Part of a small language model's weights: 3663 steps.
MLP neurons of a small language model. Each row is named by its layer, matrix (gate and up: input weights; down: output weights) and neuron, and shows model dimensions 192-319. Each number is 128 + 24 x the weight over its row's rms, rounded and kept within 0 to 255. A neuron's up and down rows have the sign that makes its largest values positive.
After each neuron's rows, "fires in" lists the words (lower case) most often at its 100 highest values on Wikipedia text that the model never trained on; "fires on" lists the tokens most often at its 100 highest values on Wikipedia text that the model never trained on.

L2.gate305 [112 137  97 116 123 146 136 146 150 129 149 158 139 129 158 123 105 134 129 151 148 181 140 119 108 114 135 141 200  52  71 199 146 121 120 110 100 135 165 101 125 136 106 122 131 125 145 114 112 147 157 123 110 113 143 107 120 126 153 151 141  99 150 148 103 160  80  93 126 108 105 122 123 129 103 104 120 117 126 135 109 157 120 133 107 114 169  84 107 126 141 114 117  94 179 101 120 115 146 119 134 146 118 143  80 111 114 114 136 150 143 122 136 130  81 135 108 145 111 144  84 141 154 131 140  93 164 148]
L2.up305 [132 179  87 118 156 130 126 139 156 101 124 145  78 118 116 166 161  89 132 175 112 122 135 145 157 115 110 110 135 131 109 134  99 127 135  94 158  99 197 138  79 149 117 100 154 165 177  85 134 109 101 154 117 129 139 109 112 130 113 147 115 141 171 105 143 120 154 147 132  93 143 104 130 103 140 163 171 126 106 145 121 137 145 144  75 147 108 169 113 121 102 153 125 155 124 134 119 113 156 139 138 125 151 142 109 174 108  95 161 139 114  92 138 140 101 150 122  86 129 110 158 144 116 148 150 127 114 136]
L2.down305 [126 119 127 122 119 128  85 122 159 152 142 165 129 150 103 125 127 140 119 140 120 178 104 139 119 130 131 146 143  67 137 143 162 105 127  94 125  92 142 113 144 149 173 139 141 114 133 113 122 133 109 117 134 133 145 147 169 173 158  85  89 135 140 160 139 138 120  97 151 114 103 160 115  99 129 148 113 130 135 119 105 145 120 143 109 129 174  93 101 147 140 182 111 129 140 133 125 132 166  78 137 158 152 147 110  90 136  69 127 120 110 149 165  65  99 103 132  97 121 133 115 140 123 133 136  85 134 148]
fires in: "more", "construction", "most", "plans", "success", "successful"
fires on: " more", "ing", "ruction", " most", " success"

L6.gate510 [102 125 156 121 123 143 132 139 139 150  93 114 107 135 135 132 126 116 139 153 114 100 161 165 137 117 166 132 115 113 140 176 112 128 128  66 157 134 132 143 150 129  99 106 124 166 112 148  94 140  80 125 116 110  91 147 187  98 139 117  77 123 138 122 114 121 105 127 152 111 131 186 119 165 139 123  79 136 109 114 115 156 120 165 136 149  95 142 176 102 109 123 132 156 152 174 133 106 137  89 140 102 127  84 142 103 105 160 131 143 103 125 120 142 154 140 131 118  93 121 164  92 149 147 151 105 166 151]
L6.up510 [132 116 182  50 135 104 109 130  87 126 132 116 140 130 137  30 131 160 141 117  95 123 138  80 170 130 113 156 146  94 119 142 167 137 121 105 127 146 127 147 135 166 153 119 109 134  95 174 137 108 114 130 172 144  98  89  99 146 137 149 129 120 126 113 117  88 155  98 134 101 116 120 119 128 131  96 148 145  97 100 141 138 106 141 154 140 136 139 131 113 133 132 112 158 147 112 137 142 146 133 103 138 152 100 161  92 116 118 177 126 141 143  72  82 138 132 116 157 147 108 128 109 149  97 139 129 103 140]
L6.down510 [102 103 105 148 137 118 110 124 141 113 114 163 127 102 127 127 124 117 101 182 143 156 132 129 171 158 162  97 102 145 149 104  84 124  91 134 147 148 108 126 136 157 115 127 135 129 134  91 138 113  94  97 113 117  72 128 121  99 125 122 138 100 186 125 141 129  84 178 183 162 125 152 166  99 108 135 151 134 161 166 146 105 129 127 106 132 123 143 156 157 147 147 169 150 130 139 128 138 159  95 145  96 121 143 142 139 109 118  95 132 122 106 112 119  98 106 128 170 116 157  97 158  92  83 137 130  76  77]
fires in: "with", "earned", "spent"
fires on: " with", "ed", "ent", "ing", "end"

L8.gate373 [151 127 136 178 102 156 153 118 127 176 125 130  87  96 101 101 142 149 115  54  90 120  93 139 180 120 115 110 129 150 114 158 108 157 126 135  99 151 123 146 104 110 172 145 124 137 118  98 104 128 128  75 125  98 130 146 145 131 122 169 130 120 130 130 144 187 112  99 133 135  98  84 120 121 158 115 106 120 126 151 166 137 146 139 141 128 118 144 115 144 106 118 117 152  88 153 122 136 128 101 150 105 149  83 164 116 151 100 122 103 147 153  96 172  93 122  70 133 140  57 119 124  99 148 143 154 187 141]
L8.up373 [123  92 150 111 108 117 113 153 126 124 104 127 170 114 113 151 129 177 125  93  84 144 147 121 183 172 138 119 127 131 121 121 149 141 155 108 133 130 110 172 133  86  97 133 122 133 126 117 111 128 142 157 106 131 123 102 129 156 134 127 121  99  89 138 162 151 133 112 117 116 117 127 124 124 105 110 133 129 137  84 149 125  94 162 127 146 110 127 120  90 130 123 119 153 130 121  98 145 105 121 126 107 139 111  47 121 166 126  74 148 134 145  92 134 112 170 138 126 118 118 147 152 125 135 121 191 146 126]
L8.down373 [134 118 117 121 128 120 162 147 108 143 148  82  95 121 150 109 131 129 130 146 105 141  98 134 127 125 173 172 152 141 139 113 137 109 116 115 104  98  88  98 124 153  70 145 126  94 141 141  97 164 136 162  99 130  88 113 154 104 111 147 138  93 127 130 156 116 135 124 109 115 136 163 138 167  82 162 178 161 128 143 150 141 170 124 119 138 123  79  86 159  94 107 103 103 122  98 124 145 144 138 149 185 153 126 161 140 125 131  93 131 140 166 152 145 121 117  93 151 107 128 121 159 155 106  91 130 143 119]
fires in: "and", "van", "of", "von"
fires on: " and", "an", " of", "on"

L5.gate471 [134 115 137 114 114 153 115 123 141 164 110 122 135  90  78 139 131 150 119 113 140 126 110 148 142 118 131 102 149 113 106 121 121 132 111 119 140 112 153 113 122  96 172 148 102 167 153 114 132 144 108 208 107 146 133 128 122 156  94 153 126  95 170 129 131 148 131 144 115 153 114  93 151  68 108 132 154 134 119 166 128 133 162 180 117 119 152 164 116 113 113  98 117 125  98 129 141  81 175  91 112  80 120 112 103 156 133 154 123 131 158 147 127 132 128 111 114 147 144 140 122 163  93 162 120 172 152 142]
L5.up471 [160 136 121 102  99 134 132 171 143  93 148 115 149 134  95 144 114 133 104 149 136 135 184 132 102 135 139 150 121  93 117  98 150 127 154 103 158  81 142 149 151 117 147 146  76 111 122 149 102 154 160 124 134 129 128 136 122 130 110 111 133 122 160 163 136 129 143 176 146 136 170 148 176 124 136 168 157  80 156  80 106 123  80 154 164 120 129 111 154 143 119 102 133 135 107  98 113 135 150 149  94  73 119 141 108 127 132 106 111 155 117 159 135 129 122  70 104 138 124  99 107 112 166 142 117 153 127 123]
L5.down471 [140 114 135 147 144 135 128 140 156  94 167 130  89 121 140 151 103  97 153 100 171 122 120 109 136 142 132 137 130 168  95 114  72 121 144 117 143 132 146 107 115 122 140 146 142 114 149 148 134 154 174 107  85  98 125 124 134 136 113 109 134 100  82 128 151 151 155 106 130 121 119 154 120 150  95 104 119 144 121 146 118 145 186 144 124  90 129 122 118 125 115 159 145 130 133  77 173 133 133 150 102 119 127 123 114 117 116 133 138 142 121 112 141 112 166 110 164 143  97  93 126 112 156 166 124 139 145 100]
fires in: "of", "often", "mm"
fires on: " of", "ight", "m"

L5.gate71 [ 94 147 120 157 156 139 158 136 142 155 130 144 122 111 142 124 139 151 100 106  96 111 101 106  90 113 130 118 136 122 135 169 169 109 118  97  79 146 133 126 118  75  97 131 123 141 120 138 157 134 157 122 131 104 123 132 139 146 145 111 137 125 152 135 158 157 122 124 109 136 127 101 125 146  86 151  98 114 159 135 149 123 161 149 108 132 104  93 136 127 173  78  96 106 104 143 122 119 106 133 164 173 123 120  90 153 135 157 151 108 112  83  96 105 142 142 178  99 107  95 143 135 171 133 126 148 136 161]
L5.up71 [147  80 139  80  94 117 129 147 144 114 111 131 152 121  83  77 123 109 143 131 143 128 105 147 152 101 145 140 148  76 111 177 117 101 115 132 173  66 110 113 159 132 126 138 129 123 105 115 100 145 149 145 124  87 135 114 130 117 134 173 155 118 158 108 154 121 159 167 142 123 139 105 138  56 129 127 134 132 132 128 158 106 153 176 125 148 144 152 146 131 120 149 170 121 157 118 176 108 123 112 153 118 130 139  93 128 105 105 107  94 172 109 136 167 165  85 105 158 107 128 108 100 122 122  94 128 117 160]
L5.down71 [148 128 103 132 122 115 126 126  86 111 110 115  90 119 145  92 121  93 161 127 150 143 102 149  93 109 141 125 155  97 149 112 128 159 116 155 102 145 120 124 121 133 135 186  87 140 125 137 120  76 122 103 112 108 133 174 158 151 136 131  91 135  92 129  99 113 144 134 110 116 139  83 130 165 131  94 163 140 139 118  83  80 144 114 140 153 128 131 142 122 104 136 146 119 113 174 190 125  88 146 134 124 122 125 135 106 135 145 154  98 145 109 136 142 169 156 133 147 119 133 123 130 140 120 139 124 130 129]
fires in: "one", "each", "a", "this", "any", "every"
fires on: " one", "ne", "very", " any", "a", " each"

L5.gate175 [118 115 174 147 134 143 124 148 129 149 127 167 100 131 117 135 120 134 141 132  96 160  79 168 159 171 136 125 106 130 106  99 140 122 100 140 151 129  92 122 147 145 147  83 127 118 143 160 149 137  92 162  91 121 152 150 119 103 192 137 121 170 136 149  92 125 146  81 127 126 122 107 147 131 150 110 106 122  92 111 125 138 123 130 168 144 107 140 141  98 174 127 155 141  95  92 130 116 134 104 108 123 100  83 132  88 131 119 146  76 125  94 160 114 146 131  93 120 112 116 158 122 144 119  92 144 154 114]
L5.up175 [ 94 137 158 161 136 166 107 127 113 113  77 139 154 139 153 136 141 104 127 112 149  96 103 154 147 128 148 107 136 176 127 111  93 110 132  90 114 107 106  83 130 128 100  80 128 130 132 168 126 181 101 105  89 101 121 118 121 129 101  87 102 144 122 109  93 104 123 104 111 119 132 131 158 133 112  97 122 123 121 125 119 143 100 174 169  92  93  68 112 141 175 117 115 137 152 110  88 100 117 165 119 100 104 119 133 149 158 108 147  90 145  58 168  72 130  82 130 137 114 159 137 172 139 124 141 155 143 140]
L5.down175 [125 146 131 138 137 119 114 190 150 165 144 140 101 136 125 165  99 130 139 172 162 150 102 154  92 137 109  87 125 121 145 129 160 124 124  81 156  98 139 178 135 130 164  94 138 113 129 120 175 135 102 115 141 139 143 130  96 166  88 117 124 138 104 165  76 103 137 129 168 120 147 157 164 157 113 137 132  99 139 122 127 123 136 150  84 127 118 174 123 148  95 122 141 111 137 150 126 121 146 128 131  78 147 156 145 133 105 148 151 145 158 135 110  97 109  93 103 129 146 135 125 111 120  93 164  51 150  94]
fires in: "royal", "life", "league", "1", "division", "liaoning"
fires on: "al", " life", " 1", " League", "ut", " Division"

L7.gate590 [155 119 116 133 143 100 161 137 150 157 127 134 139 140 142 102 132 165 121 117 130 158 100 123 120 105  86 118 173 124 107 127 122 114 103 166 162 154 142 136 152 154  90 213 124 145 108 132 103  90 142 132 105 131 142 130 147 142  99 139 112 118 104 157  83 119  98 119 132 142 113 144  80 131  88 120 106 149 100 153 101 108 115 114  76 133 136 172 148 146 120 101 103 117 136 139 147 111 130 168 127 118 123 122 102 133 102 130 124 138 144 152 122 162 143 148  95 190 122 163 116 122  97 160 155  86 124 141]
L7.up590 [ 86 156 165  95 116 109  88 110 102 134 147 130 117 130 112 132 119 131 119  70 138 127 141  79 159 126 130 121 144 147 151 128 183  83 143 134 128 119 159 148 142 191 158 147 142 118 109 127 151 145 121 145 123 109 123 141 171 117 130 131 107 143 123  83 129 150  95 142  97 174 157 105 119 133 149 146 132 124 105  86 127 137 127 149 142  98 139 125 163 163 156 118 101  98 165 116 151 106 144 155 140 139 138 100 120 145 154 144 103 107 113 137  82 149 110 133 128 152 116 150  98 119 105 168  90 114 111 141]
L7.down590 [128 106 113 113  99 101 168 117 144  96 123 133 127 135 138 109  92  90 120 119  85  97 134 152 119 144 138  97 131 119 138 122 103 149 124 118 138 120 156  96 120 108 114 125  93 143 114 120 150 151 156 161 140  83 190 114  99 132  99 174 134 170 119 153  98  82 145 129 109 136  90 133 168 107 130 100 144 140 132 123 154 135 143 135 133 161 130 112 116 137 114 120 158 121  95 128 111 128 120 148 162 138 115 159 112 113 133 148 179 119 133 131 152  90 157  81 140 111 119  62 109 157 154  82 160 116 105 135]
fires in: "on", "is", "either", "in"
fires on: " on", " is", " con", "it", " in"

L5.gate341 [118  75 158 147  91 140 136 149 119 138 155 158 188  89  74 201 135 163 197 136 123 129 120 156 158 120 105 145 133 136 145 135 156 159 117 129 172 125  94 168 156 165 142  88 164 122 155 168 104 145 106 132 129 134 130 124 148  82 105 162 135 156 186 107 158 155  98 137 129 129 141 123  95 134 149 114 153 143 124 133 126 147 162 132  86  88 132 131 196 137 113 119 109 145 144 102 150 108 105 113 119 133 145 137 163 170 114 115 138 124 111 134 123 139 144 103 115 104 137  72 128 130 103 157 117 119  72 106]
L5.up341 [123 132  83 145 130 148 135 165  96 148 128 123 173 133 124 123 150 133 110 136 119 117 134 144  89 123 171 136 101 133 188  44 122  98 124  68 139 139 117  95 129 121  94 155  80 164 129 112 138 143 120  90 148 106 144 151 117 177 100 100 141 116  91 130 132 132 130 144 147  94  72 107 147 108 129  75 124 121 170 160 113 149 112 141 133 114 154 146  99 130 147 124 149 133 113 102 148 125 127 123 114 107 153 150 130 107 154 107 111 155  96 141 116 141 116 158 170 116 123 137 133 124 130 169 145 139 140 114]
L5.down341 [ 97 145 132 154  97 121 102 150 143 131 110 115 122  90 160 168 125 127 103 140 167 121 121 109 129 135  73 112 196 141 102 121 149  99 140 148 119 160 177  98 128 112 102 118 121 140 145 130 109 113 133 126 155 126  99  67 138 185  89 131  69 141 139 102 114 149  98 153 167 131 126 113 117  99 114 130 153 154 129 132 113  87 160  95 141 112 152 141 102  82  94 143 137 111 130 116 157 137 121 131 115  92  77 132 101 139 115 156 131 123 129 134 141 166 132 149 144 145 121 166 134 139 162  89 127 174 131  94]
fires in: "year", "just", "months", "long", "yellow", "longer"
fires on: "ell", " long", "ear", "ust", "th", " year"

L7.gate346 [ 99 150 154 100 132 115 126 141 104 182 144 149 142 156 139  65 149 107 142 119 112 101 139 113 155 175 146  76 116 142 135 110 136 131 116 144 146  82 106 143 143 148  99 163 135 171 130 126  76 152 149 126 132 135 140 113 115 149 149  83 138 125 121 131 122 139 138  98 159 106 166 119 136 117 113 124 100 109 126  91 135 152 133 145 143 139  99 140 118 110 119 126 105 144  94 101 103 108 155 170 156 123 143 130 145 121 130 134 101 187 116 127 133 112 113 122 136 110 117  94 127  79 121 125 126 122  97 150]
L7.up346 [140 124 146 121 137  84 100 120 101 119  98 145 154 105 154 102 129 128 138  83 147  65 190 105 184 142 106 149 134 174 138 119  82  78  99 140 127 121 132  98 105 104 121 102 125 154 130 150 125 131 124 135 157 151 162  97 137 127 108 111 144 132 122 144 154 164 132 101 114 187 111 130 110 113  94 121 123 103 148 122 126 106 110 110 123 126 118  81 130 136 120 148 133 138 112  97 138 106 134 101 138 141 150 119  91 196 188 108  79 111 105  96 115 115 128  95 111 153 131  95 114 113 109 120 165 122 118 112]
L7.down346 [154 182  98 140 130 142 110 158 174 127 131  92 169 168 139  82 122  85 126 127 103 137 111 162 118 191 148  87 182 141 156 129 160 142 128 125 103 154 109 150 103 165  64 153 113 125 102 107 135 153 165 123 155 117 127 144 105 143 140 121 118 163 110 137 113 137 156 142 176 115 147 143 102 110 134 121  99 119  97 134 109 122 156  98 126 125 133 109 121 163 134 139 104 119 130 125 136 141 141 153 115 103 159 141 150 118  82 134  70 129 137 131 106 143 139 157 162 134 121 111 113 157 132 135 123 107 117 119]
fires in: "on", "had", "for", "managed", "has"
fires on: " on", " had", " for", " On", "aged", " has"

L5.gate179 [125 136 102 126 109  85 158  98 134  89 122 135 112 141 111 144 132 123 137 116 134 126 112 219 155 131 145 122 194 154 146 141 133 104 146 106 140 140  87 160  80 114 110 132 147 137 123 145 165 125  93 110 145  90 104 133 116 120 109 126 111 170 135 112 161 113 133 128 136 108 149  93 139 113 126 149  97 131 100 129 138 108 117 138 112 121 117 101 170 127 155 163  83 172 115 119 116 106 151 127 151 130 167 116 145 150 136 120 187 107 104  95  79 148 144 128 124 120 112 145 131 109 125 113 120 133  95 150]
L5.up179 [137 139 133 156 122 120 132 122 112  76 134 121 157 119 132 173 125 130  97  90 102  86 114 155 131 116 137 126 119  77 116 176  97 140 124 119 124  92 147 133  82 126 128 108 143 148  94 137 120  94 197 142 163 109 124 136 139 113 122 113 130 125 164  76 119 111 125 140 120 117 134 175 132 146 144 134 114 122 106 109 164 146 125 108  96 115 123 143 135 118 123 127 107 135 142 139 161 133 121 143 123 147 129  98 132 148 121 151 178 102 123  97 101 136 105 113  84 149 122 148 110 121 110  99 127 113 124  95]
L5.down179 [115 142 153  90  99 145 153 137 142 108  96 162 109 129 130 141 119 158 121 100 139 103 120 102 112 153 166 128 114 143 145 105 103  94 173 108 127 184 102  94 123 139 115 127 106 146 139 172 139 125 148  67 107 108 154 191 163 114 145 150 126 144 136 121 145 113 113 142 159  84 127 108 122 125 142  84 139 138 148 159 143  91 137 146 134 151 121 123 135 114 101 126 127 143 177  98 144 138 167  99  96 152 171 158 162 157 101 150 154 163 122 144 150 171 113 126 113 130 127 154 112 135  85 146 124 152 104 131]
fires in: "took", "isbn", "takes", "succeeded", "taking", "airdrieonians"
fires on: " took", "B", "ook", "ake", "akes", "uc"

L8.gate451 [135 122 114 114 135 133  86 119 165 109 142 150 101 134 135 137 143  76 185 114 145 131  94  95  95 117 124 121 150 133  83 127  80 139  80 133 121 100 135 131 144 120 120 108 167 120 102 122 135 100 157 155 107 142 179 145 136 143 115 100 170 153 136 109 116 132 103 140 121 119 104 132 140  88 143 129 141 104  95 127 121 124 107 132 107 107 115 153  89 124 102  95 138 123 118 160 134  94 162 123 111 105 125 140  78 112 102 165 141 129  96  77 100 122 140 153 149 145  97 128 125  64 114 102 136 107  99 163]
L8.up451 [141 118 123 119 153 127  99  93 124  86 139 102 124  92 181 160 121 162 135 116 119 149 134 128  79 121 137 143  87 182 129 151 145 106 119  69 106 106 158 121 104 145 162 172 148 134 129 157 115 114 139 110 130 160 129 115 170 122 129 111 118 125 124 106 105 129  84 124 137  94 137 101 109  96 122 127 144 145 107 127  94 129 139 147 138 132  91 149 159 119 114 119 116  92 139 109  95  85 159 175  97  97 134 139 142 154 139 152 111 177 123  89  90  97 148 170 137 111 160 142 130 137  62 113 102 145 143 124]
L8.down451 [ 98 127 119  95  83 135  99 119 137  94 177 130 131 104 115 137 133 146 117 117  95 108 105 144  86  98 136 110 118 139 191 135 158 112 107 111 123 159 169 129  95 143 112 119 117 122 132 124 111 128 117 114 108 119 133 113 105 144 114  98 151 123 133  74 127 170 121  96  99 124 129  93 107 142 102 119 138 155 118 150 134 161 171 132 133 157 112 127 128 144 178 147 148 137 124 102 112  90 134 118 122 121 137 128 103 146 138 122 142 131 147 137 140 108 143 202 161 102 126 148 157 132 137 102 121 105 110 112]
fires in: "of", "in", "either", "as"
fires on: " in", " of", "it", " as"

L2.gate179 [158 126 100 110 150 152 147 118  99  93 119  86 107 114  94 136 131 152 130 165 108 168 100 116 123 115 114 119 113 105 132 116 158 144 105 126 153 122 112 157 121 110 157 114 169 167 156 125 130 132  68 167 137  96 115 151 145 128 157  85 161 133  98 119 105 144 100 138 145 122 100 142 136 113 184 100 154 107 150  93 128 142  94 141 134 125 136 121 100  93 143 149 113 139 126  89 127 100  95 139 153 114 175  98 136 130 140 118 151 117 130 135 110 155 123 118 108 146 145 128 112 138 127 176 130 126 145  90]
L2.up179 [125  99  65 151 125 133  97 108 130 106 130 112 157  93 140 131 159 109 141 108  98 172  62 155  95 104 123 132 148 143 145 142 120 129 101 145 145 134  83 115 162 160 120 127 143 145 124 133 110 135 144 140 188 123 130 157 126 126 133 148 126  72 161 141 117 129 103  91 145 128  92  92 120 129 142 138 115 154  54 121 148 141 151 105  86 141 143 118  86 109 130 112  90  67 133 125  94 105 133 152 138 134 131 156 165  96 120 106  96 140 154 142 137 124 139 112 142  98 108 157 138 134 106 174 119 139 126 149]
L2.down179 [115 132 117  85 132 105 150 171 144 141 180 190 139 134 110 114  79 134  91 146 127 106 114 144 118 153  95 149 151 151 101 139 100 136 152 112 121 118 111  98 121 119  88 123  99 129 107 130  94 131 120  98  76 102 123 118 124 113 116 107  78 160 129 129 132 141 129 132 125 126 143 134 128 103  97 119 114 174 116 133 109 115 115 101 148 177 117  86 135 190 149 137 236 142 156 141 119 162 111  82 181 116 127  72 135 108 137 125 158 123 126  93 134 138 107 130 131 158 150 143  90 142 146 104 135 157 144 110]
fires in: "township", "town", "castle", "floor", "temple"
fires on: "own", "on", "le", "ard", "ple", "oor"

L7.gate494 [141 132 163 136 131 129 125 159 145 101 132 131 130 133 139 170 125 157 118  96 154 101 131 142 110 128  74 126 133 146 100 121 131  83 118 127 135 121 143 121 117 123 137 145 109 145 111 139 135 124 110 112  88 133 128 136 109 129 149 139 120 109 130 128 128 119 127 141 121 146  79 145 149 136 154 134 143 117 123 133 128 113 121 143 146 124 127 106 128  78 161 108 122 154 114 127 113 114 109 141  64 158 149 167 139 119 152 113  94 178 128  98 100 178 126 112 157 170 109 150 104 108 117 179 127 151 119 116]
L7.up494 [135 121  75 118 128 111  98 167 141 131 133 107 135 160 131 108 107 142 145 116 100  98 154 123 123 114 169 132 144 102 117 143 111 125 112 170 125 106 106 106 154 138 137 175 155 194 156 102 104 142 153 132 129  84 128 146 113 110 120 127  95  91 132 151 157 159 145 118 159 135 139 104 154 118 132  72 112 101 151 134 112 147  94 130 138 141 124 137 148 189 122 116 166 107 149 160 114 134 129 129 175 119 154 143 143 108 138 168 139 121 154 139 140 106 124 121 176  74 130 152 129 147 117 155 110 123 126 129]
L7.down494 [120 115  92 147 118 113 113 126 141 118 111  82 163 185 167 138 131 145 106 140 120 141 127 135 152 108  80 162 128 144 141 118 148 165 127 124 138  99 121  86 114 131  70 103 126 105 141 131  96 134 154  93 157  93 159 125 154 100 114 128 136 102 110 140 129 122 124 105 154 128 164 140 148 134 196 141 119 130 160 138 158 155 159 130 120 119 168 118 131 104 147 140 168  84 119 183 100 148 115 144 148 151 108 133 122  98 109 136 146 125 121 125 142 142 129 168 159 157 159 128  88 115 140 153 129 111 164 137]
fires in: "not", "notable", "noted"
fires on: " not", "ot", "ou", " can"

L6.gate573 [112 144 147 146 138 144 176 124  76 156 114  95  93  98 101 128 173 120 149 124 142 127 142 170 151 128 101  98  74 139 167 131 115 117 111 192 127 129  93 110 138 124 102 139 174 126 129 123 144 141 124 143 176 138  98 121 124 121 180  70 146 143 101 125 137 127 133 161 132 130 116  97 125 119  92 136  70  95 110 135 105  86  90 139 146 160  97 147 138 158 123 138 149 113 117 154 131 169  71 136 171 128 108 128 114 163 150 138 154 129 113 168  91 108 123 152 114 145 125 108 171 153 120 132 144 157  92 127]
L6.up573 [126 117 141 157  99 117 150 115  83 147 130 116 140 112 134 160 104 119 119 132  61 114 122 162 124 148  83 118 129 109 108 110 136 137  88 115 138 132 181 131 101 123 141 137 109 152 125 139 135 145 116  99 102 168 161 155 122 126 152 168 116 149 141 168 114 162 135 130 180 146 125 124 101 105 148 141  83 113 101 195 139 126 121 127  95 157 108 129 119 199 134 146 132 141  91 131  90 140 117 163 130 170 101 105  90 124 109 110 138 130 143 110 141 119 169  77 115 149 140 136 135 120 149 132 103 122 152 127]
L6.down573 [ 90 121 134 140 116 133  86 111 160 151 113 144  69 153 117  99 111 122 122 159 143 126 121  98 124 152  92 107  98  94 156 114 105 120 110 113 106 149 142 105 122 102 108 121 142 148  88 117  99 114 154 145  90 119 127 131 130  83 125 106 114  99 163 150 149 146  61 109 134  91 131 118 118 153 162 125 118 164 125 154 109 148 113 170 142 164 140 104 108 104 126  95 120 154 135 137 128 155 159  90 123  95 140  90 186 139 125 109 105 118 145 134 136 143 144  89 102 135 188 165 112 143 119 110 130 114 122  96]
fires in: "to", "through", "except"
fires on: " to", "ing", "cept", " through", " under"

L8.gate120 [145 146 127 101 172 101 113 145 118 117 123 156 100  80 118 157 114 130 119 104 144 132 162 111 120 159  90 111 156 119 111 150 126 123 149 149 105 130 129 107 134 104 140 123 124 144 120 143 116 178  93 137 148 116 133  90 112 115  99 121 182 156 103 100 123 156 121 129 138 148 150 119 160 108 157 139 134 146  82  87  95 104 185 164 149 130 123 122  82 131 104 133 126  98 114 135 126 141 135 130 110 117 101 153 100 151 126 112 141 127 149 103 138 121 153 145 136 156 109 143 121  58 147 130 136 117 158 127]
L8.up120 [ 92 124 175 138 114  99 119  99 138 137  75 126 120 159 118  49 148 112  82 141 126 127 115 144  99 131  98 139 136 152 115 119 124 166 135 130 125  75  96 138  82 157 121  94 144 165 123  93 153 127 142 166 130 100 125 144 125  95 128 157 175 109 150 104 160 115 122 126 168 149 132 195 125 136 127 174  90 110 126 104 134 123 144 169 144 115 115 130 148 129 114 130 146 120 145 133 164 151 133 140 124 126 142 112  96 126 155 155  80 160 111 131  87 107 141 107 114 116 120 148 143 152 122 118  97 137 118 179]
L8.down120 [133  96 152 143 146 134 109 127 104 148 126 169  67  79 103 148 130 141 130 142 141 155 119 156 102 179 126 106 125 137 121 129 146 134 114 165 110 129 105  60 145 103 130 122 111 154 162 149 151 126 112 138 197 146  98 124 110 160  86 123 113 112  98 119 140 106 115 120  99 165 135 174 126 151 140  64  85 114 118 104 138 110 155 111 149 167 163 113 135 136 122 138 136 134 142 117 200 122 161 117 148 109 143 136 135 130 123 122 113 124 149 138 193 141 121 123  89 141 148 148 145 121 145 121 147  97 135 106]
fires in: "of", "history", "having", "human", "how"
fires on: " h", " of", "H", " H"

L6.gate10 [132 137 168 115 148 106 114 125 149 139 107 172 139 121 151 115 114 104 122 106 150 152  98 121 132 154 138 158 123 138 131 149 116 126  90  96 140 133 124 154 138 118 117 170 133 153  84 163 105 159 106 114 127  79 171 184 126 138 135 151 148 170 149 127 132 129 124 187 134  89 133 131 151 151 134 127 126 101 120 124 122 126 131 128 123 118  90 137 143 126 136 111 137 139 135 162 158 115  89 167 102  62 129 124 132 140 161 132 163 114 139  90 120  99 160 134 144 128  72 148  82 117 132 137 135 147 144 142]
L6.up10 [149 149 131 168 165 106 126 132 136 118  91 155 127 124  98 158 152 125 130 129 132  99 118 143 107 148 123 119 115 114  97 175 144 136 132 109 141 121 130 115 118 133 160 106 157 114  76 135 180 179 104 102 161 130 119 148 131 136 114  88  89 141  93 148 111 106 116  83 113 138 119 142 158 133 125 151 170  91  97 132 114 147 181 116  90 102 106 152 134 114 136  74 150 129 105 122 126 129 159 158 118 130 111 136 144  97 116 138  96 101 142 104  85 145 135 145 113 121 115 132 137 134 160 140 139  72 122 122]
L6.down10 [111  68 143 145 159 113 106 145 153 152 107 108  95 162 116 103 119 110 132 120 151 110 123 163 127 104 156  90 100 158  74 121 120  98 130 107 155 118 148 118 146 134 168 140 120 114 131  87 129 113 139 123 114 176 136 133 103 142 154 162  95 159 142 146 108 135 129  98 106 136 120 150 177 133 115 114 119 108 115  93  95 144  95 148 103 111 127 146 137 132 166 130 139 138 120 128 107  84  72  86 144 104 152 150 122 168 124  88 155 168 133 112 114 124 141 108 111 137 156 148 112 112 144  69 166 135 128 134]
fires in: "1", "one", "a", "1st"
fires on: " 1", " A", " one", "ut", "al", "ne"